python train.py --n_layer=10 --n_kv_head=2 --head_dim=128 --vocab_size=726 --positions="learned" --beta1=0.9 --lr_head=0.0123 --doc_mask=true --train_tokens=362200000
MLP neurons of a small language model. Each row is named by its layer, matrix (down: output weights) and neuron, and shows model dimensions 32-223. Each number is 500 + 25 x the weight over its row's rms, rounded and kept within 0 to 999. Numbers have three digits each.
Before each neuron's rows, "fires before" lists the tokens most often just after its 100 highest values on Wikipedia text that the model never trained on.

fires before: " ", " (", ";", " E", " m"
L2.down372:539517465518562505512534473470489526488474473517509488532484491539491484485519534497485499483477476477495522492545489522510517491540497529500505510461494462509462482496488493522492521517496514480487515519491515514500491492478536472529521481502521449516480512477483518538499528474500498465475466508523526483509496467522479548501485515492503496486527489448488537492509518512475468499548492529559497522464500447436464458525505548496500502476505523475542483494526486468533520503497444511498494465511511490498551465492518480513545497461516516479491490516519505561504523478516530468

fires before: "ly", "ad", "g", "ge", "c", "f"
L4.down29:491507476510513470505479442546507510522520465496516503546526530490486505495510486515535512484458528503527486512507512490505512527478519476494412481463458533520490517518517488550495535544479505534491503501476491456574481515485492490485497508485479509500528518488454525488463554551501541538559529508506474465507486460531524496494526485479505503493493496508555514482523498454524546489514493501473496478523487536509542475530484484515526495513522502480504517513516476478480482497473507496454467439528488538498510473465451488493505512487515449504498469494498512484507455518501492498

fires before: "|", "-", "oin", "|---|---", "m", "E"
L4.down234:547531501525491497512486492500508549508482477443469513513532459497506498473462530504541557530518473500525513474487499488500534462498523509496516508492496499494501514491525503526476475487513520505492526500505503477499486485490505510524517464420504516508504518504514489513486482498504527515465494455516499457520504495453469553478525496503520469493488490559518501534471499500471486464501547519508478487512466512513497484524446487470454519455467521519497487540466492470527484529486513534477482541505502487466541517502490520505531519503482530478500458433515508470489502505457501534

fires before: "==\n", "==\n\n", "===", "===\n", " "
L6.down573:500513469467483513510541519496491492487520528509532499489513497476534450537466505499509458444508536503468507464471460505513523507510490491520526510511474493551461490425529523527474520524466537498467473479504478534536484506496485502521513502512513534491514486462510469538492483464513532499519477509531524492478541553476503484529502522525544520503534486454497518481486497485483509500508521509503529529498511471499462502496498523500506498484478452476507498513506493482487475475516508458516516500482527527498488490449524533459472471476495525462521517480507537465494468527462495548

fires before: "rit", "in", "ould", "on", "om", "ill"
L2.down105:481530484497535486518490497476472495506505524521469485521507498491477508489460514445514512492532469504509482467476520520462515498511546495511497469462543495517454502516535504495520542482506502520531517525516489510523512493511470475469481497525489505502515478448477478570528516501551509463505481488506487453494465517532494479510537519470528510533510496487492484489490504560490505468473505514502516486483458493510508479488471499489456505490473523517542473479505547526536482529468531516519496530466479484479522470502477477518501514446529495507472528484512511526474503466526483511

fires before: " ", " S", " J", " R", " a", " in"
L2.down533:531520460503506452480512530488520480504462523529493490530484482537435488472500509475502517508501532469508519502512512535493477455492519475517506459511477467496492495538483506508495479492490537469497526523507480480506561492498489500501488454502489531451482513517481518448518518497531506483485506460497530491515483503472485539502511510526509498492477523500526533496523528524481499498507510503490500458501524493503477498459501495489514521512544510513486449473495514457489532548513496514495468500493549522498505463542501457447479506513504523499445518495491489516485522542539498454

fires before: " to", "or", "ent", "orm", "et"
L4.down467:458530464516517492519462525432504507501469546471510507491490448485523526506489527486485505486468466519503538500469524435533511495494512469486509492471495492489498521515516488542477505486547493478487526487473491492508478504508475537490520460498516520492543526510469478508482478524522516519510447539497496468501513511497512522519513561486483499509509519525457426504533488516514458542480546491488516532513495481530493502490518520525456512471511481507486526527525532522514478521509450507500438481500476495492514474466496499484512492443503523475470492517554476524500458503497532509

fires before: "y", "ent", " to", "at", "ies"
L4.down776:461560498530484556530480498527516496546486501478507511477494512535479521503506544452498509476492492506482493515468457567496521481462532531463489500451531494504452540499474490533494485519512489498515515470515482487513520481479509503533501492487530490491473534502522544488490497494474506546499490471534507514437500500515476501489489515532485524496472440503520472488505447516540492570494489490501546495501509461534549509488494498524492489515486576518475502484495503480528516505494523520515496507531537479529503498495501489480538497507527464473518464510478499478523535508459504483

fires before: "ates", "ate", ".", "re", "ud"
L2.down227:479513517514487481522503464507510491495507507491473474498500485523497476538506484490495448451476542479538475529507525528488483506553452473509487494523537489500515533537509512473498479538536508475483495526526468505480518508465557505485502525532505532478519512520492507539469516505464476450503520497487491491442470438454460501535467571495494521499507483499517483471500533502465506571562487511522508550489511501518530522504536516480521517495511458466491517472477499507506512463487495500485551469506488526502500482524472522492468497501522453499490482473493487507518514546482523458